Part of a small language model's weights.
Training: a variant of Muon for these matrices, 114M tokens, 6952 steps.
MLP neurons of a small language model. Each row is named by its layer, matrix (gate and up: input weights; down: output weights) and neuron, and shows model dimensions 0-191. Each number is 128 + 24 x the weight over its row's rms, rounded and kept within 0 to 255. Numbers have three digits each. A neuron's up and down rows have the sign that makes its largest values positive.
After each neuron's rows, "fires before" lists the tokens most often just after its 100 highest values on Wikipedia text that the model never trained on; "fires on" lists the tokens most often at its 100 highest values on Wikipedia text that the model never trained on.

L3.gate324:162132041110131135141111124137158104147095133127130088138147153098104108111160137164112107174130131175130111123160119150097127174170162125087134115123150156113134121124136139126141130125103096137116137121133143171168136155081055117101105137147145123121088107143126125151088140140101104127089133146128154106145113118162136089140142069103129142120111140087131151111134074148102156124148114100163150129117106137100113149149179129152116161136167105130130171116132108143103170119084135141128171131110130094125136143114087087158134127131153117124135102117132142099116127156128130093
L3.up324:135105154143128124168150113137134163119110137107155107128102110168172147097121149138102094118135099081139126137155135106148138115116144154136152110129077107093123124119127120128154148091089141126123140103161123139153122183124157166114110110125123159142119127145158157150122095157111088150117116137119091157112112082135133119136121172135078109117132129141114172107142160117188160117150148100131129122167136131159138110155103108143153133197129098175112164091118123146130132134157078128097133108134123140064133098107142102103057119144118129161143164142105120150138148165126100140
L3.down324:133114120141135103193140127128141107141112119131148074158117092156174145114163151178144112119113111116109113132153119143149123144110173141118123079145143172112091127158126136068135156134096126121101135114107132129124146145137155140105164140127131142156130114142138114162140128089121110125108136138137158177110113150133144142185142121089068106146111186133150155128111110118161143142152104150140063150078138125148125126187154156152136146170102075137169112109141124131141117100133108102170134146144109148091129098148112114133094131135093102135086140159113139145118152144129111123
fires before: "n", "il", "u", "it"
fires on: "ig", "im", "am", "ear", "ut", "re"

L3.gate132:107100121120150123133147122128111142087114120107106109160155133133148160120086119145104100140152173159100094173163104136101146104091098154096104149129140130099115176127114118144088143131151100106125176171137129114145104159128070110131135125149134121102121114106135090175131155132120124080119112130162147136166137126119145117118133153100169138075159173134130117139159157125098127132141128106171173115117154115111121123093152150153136117128105165122137135096125119156130152196100120138083099132147168116132132111136108094103132168124151122083149119147120106136157147098101179161
L3.up132:128110130119124173129119129128151132117136115091085109108165118158144092112063168138104121116149168109098070155149129132148175120088113146110125092091144148102107131141121118147131146126117119131134166125125142137145093144102059135157108132151132117135105112115145131133184180171096121128124115111119135155136142125150183175114103155074138147108134133136157105120116139120118122104148151144153163129104119124140153092116125163181128125119123148129146152145130059127114143145098099099089141121146116109124141130142064130132139156134146140113119087164110123160123087114120173149
L3.down132:108126133178115142076142137121133150136113122134101089155177106190144120106132100128079131153110113127117113113138116110136190111101109132121120127120130157172165125088117105139144151123122150169099138134143129131138104123089060147126146143121147107132093116128122141099146137121116122159136110115166091140163103141110156122110187102104161128129149168148123090109173117087117141090128143136154140163112119081174125121109133161157124122090147123170174111147132102157118157164080101140075136151134115136122164146162094132139124134150119139113146116141097164142123134149109135150
fires before: "v", "le", "ar", "f", "a"
fires on: " e"

L6.gate172:156122102165117105139145101160086148090149134113151134123114137105109144160131152158132142093120110118114163108138151099119133100114113087088117106140074154083133143114099090104089155112105134083114131098108128141133140131164138116139165133108101118125153106152109152162159142126128127123113131145094131092088082135099176118121119151181106174150123113120129103094108130056111121131139118129108164119173078125101140149153170125152153150120117115140156114129108115101107138168147113162111118128121141105154096127166119129093108144195083133125134100118102111139139131094148142100
L6.up172:091125114146146120113157151110146141114171117076108113161088106137112120121128119108113152170136157134086115123095149094131147174125126089128135116167125153124141114110165112144145171156153128074129174144140129144076105154130120107104144123090138111141151098147133138099099120119138119139078168136125154130191113112101143111116104178084096126107108149100200131121136148106124142112153133135099155088108150154150112095120136151142125090109108147170147133076128122141151160127104142157155158136102142128116144125151115092106141126130116062144106145118145117121125103148147126091
L6.down172:122111133161127174111123134182127147138084106106099117136146117134106170149132107129133166146112125129150161137108138102120108087074173135123168126195098136104096154129125153144081130114143110123162158107145141095121141112152102104157115168172138165134133112130124122134132087129102162151120135131111155113156145139083130083136104098132131108176110130125134121105109122095070121101114105132101125141135139135115115123152151157153119124175120108119122144131135142142144152104117138137191156078122122132140129153120180113100151116100134123156124154149143206090117125137163164133
fires before: "t", "c", "ter", "s", "0"
fires on: "oun", "–", "av", "y", "an"

L4.gate212:111162117143109088106140163164102149116120149100126141082097141138095127096166094141114104149102117148149123124130131155113149129148128107111104152165121106122123102115148125105122112097155137110141121136129151131151147145131106171134131106133105108142184092158143139157123105121140131118100139124121129163109151136165121135089162137112132133155104143090167151137104093083196139108160113153136104167153111092106121125170140111165126140145134106135160151076151092071156134156165151121142118141117150143123134159116089152142162103140114108103160146122127104132062079136180138095
L4.up212:094111115108137132118127146124142159113161111118136148131109102190140132129067112149094116116086125177100159116136160115118131176102116117121107192162164141120116152157135107140118151076138164114112113133165128140098109148142172142110107128118147110089137091106145129153117115139139177150114183118137092169110147124113114164149146096130119108130097162120141120142107137089105102116123126117136147168146082104117162167136124129122111093152115164122092123125109116141107128156100100116058158139165130086137136143136144107140099122156130138105141116138100095178132099106116124113
L4.down212:107097112144162112142123167155117138142145128097127092089129102180140122133134124130109142152119124119118153135119114158092137081110141156120116175160135124114068118146166104118130158124114161099134124166105128134135133140107127098169113119150121137153137122189095109156130117149122133075142118146107156128151147149103144108128132139129165090142062122153122113134141113102117130086121165126104129133126099141128106185139126138120133154178142136149152153097108146116110160090133113144216146155085139166120138116136093159091098126135132141124115103072106177149139126123156148106
fires before: "t", "c", "l", "ter", "g"
fires on: "oun", "ul"

L4.gate490:129134154111113138144118131127135131125128112169086123151126141127118163140081119116156157117132113154112143127162101180134124097155129125140097154120148159111153131170130125122144123142134163167136097115146173101095100110111130067093124117138115095134120142127089126133098146180151123101080164117116120124128162140113138113145127170110141142154144134163137156133101134082132137100096125172144135126129151125149108187125118128150161165146156113077153148133128157119121089183195091153134150177113106113127101128104134167160132169100084126133134138129150100171153153103124155124
L4.up490:185098147104187126164193138138089107151113136132102131131123143155116167130107118121139082089095127131127162125189096166103144157126129115122113109110104089125163121161119124145113177100063128157138098140096125124119121131116136086116093153134109122130132107113089097107146110143147141139103158134104107152145147110163160117118140130151113137157134180149163102151126127106142074139136141137121133125123169134079129135133089142119133130135117105114140140138141123131111132121152093101117100111082130144093113127094130184139117164109084085106084118120149091112126124112110132145
L4.down490:111160148154152146148148140123147183184109112107131111111114154112128112074148115104122100143131132123131144140142111128118132167109145102128130134125122133118132130142105145119140129098111101128115131152152145121108112113122118124145130107127145162134142106110073113089128083134134104112099132110122093107158162180139122147095156091131108146096127110255123090142162149141146125144187128090151089157144086129092139135090138117117148123125107114085150130132110128128106119099096112085120131150127105118128139103109104101166081108139143145141128097090131122126169122149119145156
fires before: "==", "The", "I", "===", "F"
fires on: "\n"

L6.gate240:158139168095113164139115099125117140142103119116163139131144132118168131124132144145131137116123119137132115109156126110157124139114115080139140121131116178131116145144162190128111108100137125142120136125144143153124123126139137175135136122102089139085088074162159115107126145154118119139124091094086134145086106133116122138139094121094121142146126136100141112134119109084175179145091135190087120131124108128138145159124140102060124153165159141088122133066093167147161118136110096117131138120110111125134119088133155119142120159176089097139146172079100140126175129142126146154
L6.up240:107115138141151139132159117112131126146165116165123097158170141126144076121119121139087154072106115084154137144106105146104134170136084129111144099142104122160118137138138141095095142207101150127170123131151134129161116118118123139139128120117150131088097114111107158140122112118125121129158134122166110103124149158123140137102127156142120186144103171122123121090125108134093101109121130182098115106150147153093144104147095121113135156168112115093120110148123129135180154112119131125094105146116102133085102075128173133091108154092116120144131154168114164116090139100077115108
L6.down240:146144108126150116143140159129163138140116100129072129146124100138127175131110119096120120132104131147150141116075085124096123166163131136124128126097183092104120098119109080116133105097124155108140106134105170129164130150136121112093147128094109143104153141132055064086153129084151076132094103125142098086118129109171161146115169103126113109081124105135122101135116105175139124091098131158124122122127147163128125141130131133156153139081095139162152114146141124125135107113115137117106104173159086117146149147112114149105157125110151135144144100128112159174095122130123131118
fires before: "ag", "ion", "al", " of", ",", " "
fires on: "ent", "ill", "oc", "ers", "e"

L6.gate313:106138098140098112151131102149082071082162120110131148092163100124092128093142146149150139127132149096126109118156153117125118150099143095147117146156058156128123154115158119144087105094133177125188106147136096120158128129102141108141160116115091174147083103091142142133142109110118124148117139090129197139154121112157115165147083133120121122129158147122118127136103133149073087111146138188170106127167128161113128161162133129113116119100102132110137117134136138112110116143106084150118149164120130128125109120122113166119132108130105160171130120138109149084122127136118142112
L6.up313:128125135129115122177118126142083086105127135108138167128128103131089128118135124135159157134105140121134088115172153134120104167111151081151120145152079167078103122097136140134114133097135183112145110125125124125119142124107132129139151135155081149155087116054118136124165131117153119156105132131111207135120145101167100152132071103129110116145164123113116166118107128143074107099144135181168125113133142162123142158162167124130136122111103124138156127142108149098125146133132116172173114168131122118130144121095114167141131102127105149144143134159100126083120117156119115093
L6.down313:128086082131093130111131132169180102125095092098144193125139139126110156099144138124152155133141136135123106093123141110101123149109128131144077137111112135084101107139104113155071127139095134128165129124113166158107149124114130116107151142146096111146110128125133141074103095139149109146121182123130110125102169134166108125116105117120111158122175082134153120117117131125069132124108129177164131115131154152140153122113151133128103120094146144181113124156068136113155137081079088178130123116163132154112139117126159143160137113138116150147130138132103119077126145157128119114
fires before: "ard", "r", "ay"
fires on: "w", "st", "m", "r"

L8.gate360:096082139125110130111104106116115154139094095144142129131119115166134116111097189095150135105146130117118152145066073134143082134144141165125128144104120175111097114146126129128140104114120113101140114173053144140174151150167140104129136138180134142118131166142136110143135139146112041131131111190105124149121089149140130170145088160125141143144121095141098116138093166138133117141129159086148129141122132126176135111149099139116133124120111140119132121096154083146149129136134156107126095156116127133110106127146128129100114153106138106144093158159152156148100118123161155114
L8.up360:122105116089095121172111120061059091124117129092110077154134149126092133148112124123139113129118123110140137138105119139102137119126081125137151145087098109175109133106134168170137080110148133157143169140161109145146168146117135095141135118110152138114157143101138144090148104143119113104165145113102080172148098135130142134114091126149098146130112127070100106178169143118125102141123104130134155117150099117126142139168109137154096149126127129121116142135149152093139147142132125151091143163113085116159159157117126105176128143159122142155145136136130138095126133133140073172
L8.down360:126108127114166140126155119089128146114148074150156114124129100152125140173155091138122156165135123132132102117142128102124125151061122119157098139118117130114139116128106179141118121126125151156144150081129125140135115104113128121145140117134102161101110079077138163114180131151157126101141144127148150113143107140120116119143108145146143132122139178136139092140109176129187090127087142158132158125108094118138149136105147134090123170118130141130112147141180140191135093093092082153163136152128187125140130155139108118101121109144105166080101133151125124133117170083122087125
fires before: "ow", "al", "ay", "in", "ic", "a"
fires on: "l", "w", "er", "n", "id", "z"

L8.gate367:144179165109094110114153151142125126142110148092128116107158128131152121106158122143109089134153156142105103134149152119166145108130138129123068097150137148106179093131142128128153171110132169112100176117180141159100148107133107108147115129105089167163135100124183140162113120173164118098147150137115147150121117093123124127106145164124132123128143151144162141125123172160141077125129102112096102152111123113119133159124142129099097118140145088097121136077124107154191151115170125117118167129119146125126167144175150112144099164095141083096122116147123139116124142116155121117
L8.up367:128150136141117136099130140116098111137156184102093103076132108136083105111101153123121118145161133157144082133172140134109138132144089128091100078161111157115127173108151123170132100131141075147119139126091103138152086167092117149163101162116095114195123131129130088174142105134135128136126142097167141129139152135133119138156126131151180105129111104133119132097122142146110176122173141129120131113120089137081122122150146102128147120080098123099146122121144127133095163103124163140146124131114139070092099142137123114122148118145149131128158129127122099115180144170159134119
L8.down367:119147098174124130120197165171163096109126141077115116149151152168108140120132100136141112129158114169100131135107143136165117135133142146089144133132142111173101114075098099131096125130147136105122154142134145168097127125150115155092123119125170150176128131129147165114161116157163145120144167119108124158142170113125122098157081128113110090150137138161122128114136128137120125130145131128125111167151072139130105085114159097138164169107119115138112158147130122116113150168121098116082160148130099118162124084156129125112108133108068140135095148135087110121121147094132116170
fires before: "it", "r", "f", "c", " t", "re"
fires on: " in", "st", "g", " that", "ver", "d"

L2.gate193:110129093154119116130132109109114138100115109110132139128128160107115093126108147130130128132131144133096156128125106120112109150132118124135132165108104112162148123155146126109114125133121096153119139138075144116167151175153124081043123117151136102162109105115096129160149157135144109115155161107103139101153112117137099164117110108125134121096126087141101157130120110192118109128139119127114130112100135134126130155198142126164168099121055113087096115126145166139118124098162147139080120115137133112063178097093142132161101109130111099111141103117082093139148138110111164099
L2.up193:144151146136122155125099136120114105163113130122089170122159095184136114125104171142157149126140092155131182140147130103130152159110136103127148132126090142133150132159131116116149158123144153139138110146159131140111139119113124105128132149145092121144155088196090143165135102125152137129135132165158122123145100175133149138132074179110112128123140148163159128143136134092111070148123140153162156140114165112145144134148110106120116101123137123176141149109087123140132132143124079128122117123111111157098155153099125120120100105108111117131168148136139130162113072116107229111
L2.down193:139145143151104158118131153139117093167135129138103152133151130197123133127128132157163118124138083150146169137152149097130147147121143122111142134120082138147143141140132136095156127126124144137141084135140134142107144094113168100165117137127129142125132104173113166147130086118152129130130135191157095121121109165110156141152110169110113136145139143148140125163131129083103078141105160135143131126087161151151135127126111099096123112120132139172145159124075117140088151124142090131158086170138072152118137143109125124129085126127109100149162153150142130182128097127116217102
fires before: "==", "===", "The", "I", "F"
fires on: "\n", "n"

L2.gate502:136116099114140105134148095099160114108143119063126112103127119111133109107129106139117139122114136103154131121117107127122121125144172111136155167116115070125170143144101136094095114130095112172121131113104150131130118115165118113149128157138107115158122128129074171139140141124186126135092179132123151092114107112167132143166168132153153165138107127148108141162093141122100108158149145184182135148163154158137095156155129148153156110116154130110150140121157131080156109111203106144116070114139147123098125168141133142125146140133101090132105122141115099122180120111141136138
L2.up502:125154105107156159139177127132118084135137122089126126123134134169179134145067147140125142134139176129140125144142117115142128151159140126159155106086095061131181189171158132094129150124148104134162170132132099157141137131163163122139123116118094127146141121122138103145146116099170154138092160121135148074130117155118127119132108144168121154175137129155146145112109134123110110148135166125149139138161119153102135112123156129119136125127135115096150125158111156129090132131167127144128130151132149089068118139132127131111065125172115089132108136118148080134140134139188152160
L2.down502:122146132143132142141181136120135146162119117135099118133123161127148109135114167108128113173100153119117142147147152136125156172165122119115164138118123121108135134149119159114119141112092091113145122105149134121092098142137180117145116108123129148146143088079079119144172098104153139118097169125124123085134154164128147131095120131109133145114145118246138111167125146110155137141126187167116093150155088109126117088090134141143099142148096114134155155138102133119079125117118084124136123110105131101097103128123142124134084117137111097106124127112135132133139162164157176148
fires before: "==", "I", "The", "A", "===", "T"
fires on: "\n"

L4.gate129:116124128125148098089155093167103094123132110144128146150192154137139100136150133133123134085124125078129148140131158146159101162141115084140154138118119129156079146123124114141105122128135117127138152149103104110104081074098141086135119136149086153169114155154120135118128138179145132124107122100114124091112115113144135134128109083119147147119105129128091107191131072114113124152112129094140149094147162141131116098134181098127168144124131073142109132106094118134110137122147147106090105127115115110115135099143128148067089128112121120148099124135162179126133110119116155064
L4.up129:135112162152130102081134125099119111111107156164152146123142159105119094146128123131163100130069169122114114137108132141126149116134143120131146150127139149157173105066146127163113109107137132135150138136105130118160115121126128121109117130111085156165107164144139136106126168118146154143099096158126069111097103152122119122108115111098150095152174092155122163145124150156123194178132135147114124187137128154122116151135119073098146134102149108153113118133119158155084109081070130144102131122121103108146140141104171129115107175164124104155098132121158109125122130139107153094
L4.down129:139149113143116139136154158173130145147169104116167200102141137113102158116145100130100150137113117111116093131113135110107121180126169144128150109137146117158130085087126100140088162110145128151134100095128131118095136140143120111146150159117118157135120130129149193110110170077141151098128155097114087123108145172173120124125112154118106092160127110139164148120159106099138164141101102104120112152112136111134156106107111088117136126149140168136142126084144157124120105136068095125162101144144133117153106169096108135152137126127109121110128133147092155147148134134081162179
fires before: "i", "ew", "ive", "ur", "ol", "ag"
fires on: "ar", "i", "at", "ill"

L6.gate146:098125127093151156081099136126149111151111173098108113101155148142139134094096138094150124093084107132146120135124103116122105134110146131117134118102081140107104186115115110117159160111122151119112079132133156125124146078120160173121092130138129081136121155141146148110154133149099100117103126132109122113123127141120130178142123112130113179123131129098145148161079151144192127145148132128139094119142146135064109155124105120129154125146133159105163132121158125156125117167121099131122134165151135133157182106133141149131173111127160082117108184139109129143183081123101144111
L6.up146:138121150175122150154141094111145102103186100102172128148136157096136158168092123167116108173149149128145147179111134084133138150125119126116102129147140150157143128141118138133099144127141112109138145122114171131121132174077148141066101131081139126113090164147194124150165128151096177102125122170146106107128085081154122164123134132126113131158148143129121065155161110113130136100164139113162151136138147168162105113134099140134074140112160126118138138140160153131124118122135140123107134116140138146139145136149180109121120115092138113142163143156155134144129126141108128149
L6.down146:151125138080146089136099090151110080117115103167102149068121134153123125138137125122147088102164112115107122094152143118123129101124135107132116145101163162090087157090137149102138120120146158144145114101117184121155169158097145172095084084116166125129164095109118118128152156156134135115147091150099146142151114164158173152110123133119117144139093176094127127161134116137119143125132138123126085107144125175159121143162146137131114115107126168149151159142152136176125102102121103136129123095121148126109154150145159115099106128070101156090111096115125146154143125142126114126
fires before: "ay", "ac", "a", "an", "ot"
fires on: " pl"

L3.gate260:149107134161151126149110114118114103149162137127152111153159170130106132146125159115119114151128091116136133103153123150116124188117117119140167131126087153128137169085148110119161101145148119148121114134155128155093129120164127119129115124140125122090129129123127163142153199152090106129104125096099140081168117082100160101117150113134176176150148136096144131100114140085122121155141105106138147106123150143132097124149165139155164128101093127114168116121114147146103118122085159122064073162149113168141065118116150111139086106134085134163137159136122127102129128130129131102
L3.up260:130108146092140113140135130131096134141128099145176175141168120139135125114127127069161138099160128142125128097134140143183132137129152082102136134175156120130153112106124097147136124102135146117133147133102104139119215131120126109106105142138131107139121126149189142122146132139132114124120086118144103101120083114159121173159132147120127106122119156146128121140100098160151114185174111138153142119155137156177096148108174112137161126098134117154099087097101122184128139095133083126123173125109135115151149105111103082103107119085101151138141164156111122119102152135099143124
L3.down260:154123225126115101119096087149085135095089137095143132088161142157147128106144122110161111149151108103182145175142138129128150128116145114136117110150169121158150106133126111158137105096130121128114126134162103102138130155112142131136142124106117121180129151119118132141134152119131119128074110130113120118123096144154121135154104154123157078104106107139134142166151087130135132144112099133131113097112128165137122088126097136126110146144141185108141112050135112135055105131137131117128144136130120076146155127090138079167137127115113135155146153140104144139139124102097176143
fires before: "i", "er", "ag", "ion", "on", "us"
fires on: "en", "ers", "ar", "ill"

L3.gate11:128067111092137122136109122182120090125117082148114150085151108153107140167145143106114123146120115127145141092131143138106118121099108179123117114121137135106081129151111164157145120077116105147123119115141110101121124157106170135146179107138141122141143125152153191098144101146085117125124140133131154184127099120114089143137103132153114146141141114152103130118154124107128152146127077119151109048126145116109094160138117118128103148110111133121113156124176164176142110126087136166117095129147120157113086132121149122103158111123158122119131158176102106109163133167144114152
L3.up11:116114108120132111137112137172071078129131067134098132113153093130127101165071126170090090126137113143156146168134159135112085151116117178122092137128161137112098132162109129112170137076127109127121154105138139129144121127099166112125114110119153116120108141165152195125162124089100103102162121142086137122121126135088140110137135102101146158165131136133082120115152092117130128132143114135201148107158128137127105127151120150103134130118084153111105108128125131150095138127085120117132151167139138122081110137103150153100131118120136142093134158138149092130147135123134108180
L3.down11:154130143138130142142162088105153089142163124143124143117167145148142146154156110114087139124114096120119122127118131080112148156121108126162068135097156146163077141133116155132184109125143133101113123096130146130138124140128183176158078083156170140129126145151160144098127108126116124136108106137121110085147131153115134135121093145155137157137137169129134103171144159115074133153174103122162126130121079147164109102151114158152141181144134139149119110109115116165168136075124089142117118145146128117135125140092113146095151128124149110122150149119124086111115104135181128165
fires before: "ow", "ay", "a", "oc", "ac"
fires on: " pl", "n"

L6.gate381:124121123157189104093142140136107115102121138060143172138174125116137106111149110118127128143094135121128102169139142110101147169148140133125105170157136135095136141132167094130137130094165123100098120142118105177119168149158096082117131139153135081163121134129124140141150149116169112133184126132130186127142174076113095110108139150124156120101131139155087147107127116106133118082135115153133101146120143152122140143114116110149083121160160138101103123094124068153121136158162106115172144099170131136121139120156150120126125134134130135090124148194149131109103147146130134126
L6.up381:125128108140127111119110140088098076112147132126157104138173065144145161116123147121143151112098146130141140107115152159137133112119135108082133136171143124110125178091137116121119139139126105139157162157167144119141147138108104115090125151142098116124100085110100121117124139147140116145138133097088121165144121137092085141135105129145131099184146150130152152129137123152165094123115126176134131138118104129113076145120112104134144148172112100154142108111114135097129084121091072161147179129150138082111146165136143158117094159168169117101159119117104118081146123103071116155
L6.down381:091141109110124135094130155102133132089159133099115160153150136153143148117130130103156117117113141099134109152137160083172168142171141142127111142165170137166148117108172111134092144132108132107142138096122148189142157140127130156114109110154133154124102113146149161116091151131164134124133170094115131100168137129148120137150160116114120108139132189135122110130109096164120100134137141087166098099146144156121159177107119156128105126145133131139122141154096095151104104117117095118165163131199148176109175080147105145116121129129123123122130156162134088111074152135140114139
fires before: "it", "in", "r", "is", "an"
fires on: "m", "st", "t"

L3.gate226:088097130112136133112112090171121117120148149145132090146116154152166110115121155125114094133106108150133124161116167122160123078167090091142172089127122136138082142102095119118107151144159123120085144115142113148150139172123133116083102158130113219111170125131112126121148115124122126109130121107137147125127103132150098141132160124131165117101077144148091148156119104129130148077138191138130139111119125123122146152126136122175111144132161123117125144173088139165119113136142119135079118120130106161105086153093085120121115120146159128127134095105140170123151109162137088102
L3.up226:116119170135159141101151100141126095113145132085164131118100168100093140138120098134111171127130112095119134123112129100108163106134132104131132141105161105141135142110165097165097080117103140141132119139149186133140125140129146153097095138118120144123174128141118076073117121139124085135140135157147088115096170119135146138053128141129118132123103161082136124120156148134122123134136097140121103104128124152150133124128124137093120087162109137108127116113097149139102122145151149196151088093119150099085108154083116158107167168106156137157145151124160138151169148145098144107
L3.down226:112084198134169117109109110148140116152135133101121155129112109158097104128117158155112148117108131095129134132138110172160143122094134101177131107131144158088108132118113137111141126166138092140154137099126102146110114116163168172126118167116084129160151166173154137171104137154125178128148151084118151110138126138106113140134142117140118083119092108177135138116130125137110143177111126105156111099134100127103069101100127121093149126140107103126122136111165148092137093142143108160103107101142117121151145126108137105157126128116133151164146086069163108130122072115112106145
fires before: "ub", "ord", "a", "y", "res"
fires on: "ep", "ec", "et", "t", "el", "ation"

L2.gate265:087104124125173116118089187173114135111148122089127125139133060141126093080175121139129121174098130139174141141172132166133142119101131095143122109165125097119124143120119131108146108122110130132128151120109124168107146117161121135095143173148120119136132107138129127148140173152114176138165109104109112096128093131147092134098142125155139123105132184088141104166113147087154163114114107102127105107130163158127134115124165175126155151118091146126161123108137125177145118106102111156095123114103175121144177137139139098075117161153140135138141113124124122112156119101158133117
L2.up265:141129140094124106123122102136115126137117168115104133125138126134133159123084146159116141146122124151145118146192138154147142135073121130084135112175091129097093129104050156162103151124103168132139134115145141118079116099096119146136126141130112145106069170124088142143165076099135124114148129118114125119114123140159124148138084092122130077100125153133136110156151100108095129125157109149146094168129160144170142156153150183100118118126085138092151145115110083111102144140128117111099108110127154141115107114140115165115126141152160178116134138070143114122123123145109140114
L2.down265:145111136096098095119087100149119105158119146102101097141112126143131149154119135166093173132123114131140120110136120134127139129090137163105129123167083164127093112111077164135114146125103144150142107110091122117113099097075137140157113136138125161117115184114106194101135076110149118153121115143163100131148140138137162132169094099069130101122143163086163109146155130118083132108162132135144089182120133127177141155104113142128141134100114140113108173113096102119100150134099131122126103157125117114149122097116112149155129133143166163108140141098144117107089104138094126147
fires before: "le", "v", "ar", "c", "ver", "a"
fires on: " e", "7"

L3.gate332:148136126082117135051129094127105146135127124079154151102148113160149183177118128099126182136127135152077120137085136146114103178094146115085111131128163067133080142140113146128124123125134139166127118186164114153157101090108144128177114116137106154136127141134107151135118135140136140099120113129090139141125117103120131143104138139106124124125107120140154163128139142134145133129136156169126141137141134091120087143125159097115150169160103122153179110104117148127140186161142147132102107113157166145111162146136131127120121103111115143083108128156146135140150118186117159132
L3.up332:115151109086166139099119107158109140123120117094149151108139112150142158130118119098116183119115122126104154122120091161128109137093185131105110122111190094151143111166140164164118157123117137140097153154153133142136104107096126148163084156079125159156128143090155148115129139144145105116133109106088137157136132111121098131076140144114101148144126107172151139142138138112124096102126144135124123134116152088126107138105141119085091117173127126157187118128123157105108164124114147109084142076130144131089174154144114114158138150119144153075107153160096157134164097145125134127
L3.down332:156135144126106121138116094132153120127119147117119139089138118137125211151133135126103145115106163115129129135183131118107121111070148081119152155122132140133128144168150150152110136160134123085119123145164121117144137070128125151151135136142155145125147134120113081077153104156138121101140084129094131149135109124098096107117159115134168128161145131206078167138138109144120105087107121107121139160120115156148144131121121163126131111138139100133111134145118121094113137102108124101121116108136111128142105150075142076181138074067140091150122080127130161130156119132100142119
fires before: "ic", "s", "in", "c", "e"
fires on: "us", "est", "is", "ity", "ia"

L4.gate250:124119098146125197132147089089088143107131095140126130100141145101118175156119085151093103162119118121148147137120151120111135131124123155128106115124118124104126135113128076116113126127122141104109081127133117100136116131123157116093139140109150129150104149085101129119142154138142128123140156156120164159159134141129162154104119151115124152142084150108130089120144148153185112159178100110147098075189108154108168170166132137175148101125136178104154129111140110124129109138101152077130117123115123138111103140114156138114136197126134084138072149135129124083134110131155125104
L4.up250:113117130140115151150153121108091115113073133124114102125134120069125142146137104161133102153138100134147160104118112113102149143124134144080135120131137114113138118134109083121111133144116151093158084159092175077157119161066125123121130131115145106157083130086114110109127123161142122128139139141131145169149137136140142189125122097133127134136098137132143093112146135126154113144117122126173117088183125163072164151151099162170111146142143154125144146118125127146102100140094144094104118126159158124106123125155156150084184130127142123137086143138135125074127057134148137117
L4.down250:113134154105129130102163081124107093138102143134143128121091115130118127204145099136118103138178089130148116140135120112088124169084141145103145110094141159132146134147123148102154110120137138135157082102127144080128161106069115160090110076149147106142110108109132126149127146162125129126137146120149098147132131104106155163103105145118136129096160171171141110122126113111115109138160081123124104122163109152116103133120105165179127132092149165164129142092164135152129098120074126139100112108115104141115151183119125119103152122096124157094125149151150127128118119167168105135
fires before: "ay", "a", "ac", "mer", "m", "an"
fires on: " pl", " for"

L3.gate56:124144126132156143148106163150117124142146115105131128106140130155106129141156127112109104176107102125111129116132098168142128079121160124155105118136107118141185103123117098087133101125108100162100116144181171142094100172117126142090129139133110127089088125177086107134095131088102078148131106153154146138108117072124124121107112149112166128119140138107079155166183124106153121115165114132126126110108097142116141136127161127092155110132120126127155145136108138117091121163132124076155083071125129137082118125063112163137136118147126118147132144135149146138142182152141135139
L3.up56:142115175124144109091144135109142104146136135098115119054143129144117115114109114116114094169140104119135155144161107141127125064146150102122139107135121137146117125118111086127146090135141110145149096096150131137116088159116145134123151174104143129105120097149097140122100135102112093167129140125103130177117120095134126156061132153137176087098138107105086139120145109113131121108153152113133102081086088151069168128114120153092142107120124123153162100142070124130083141136114124127131091089129156124089140127095116132150180113136156152159132127158118124110142143161151125121
L3.down56:151115123156119126073176153102161107081134125082167104126147098092120111135095093128127117159121102143128122132107156112133093128116104141143159102124145121126119120134093120129132108124115140097150130079149122117098144189129154136119092113129125145152121122138128122150100126079135130099120137113117118145087130149092175106128146083099181101091128115206154151154130086130134102129126126166149117116166080189127147119139086153129115120126122148171123154152091130141117130111094132128132123124140161161158101147120117115150126107111142127108130176155135087153097106137173118098
fires before: "ub", "uc", "res", "ort", "l"
fires on: "p", "ep", "ed"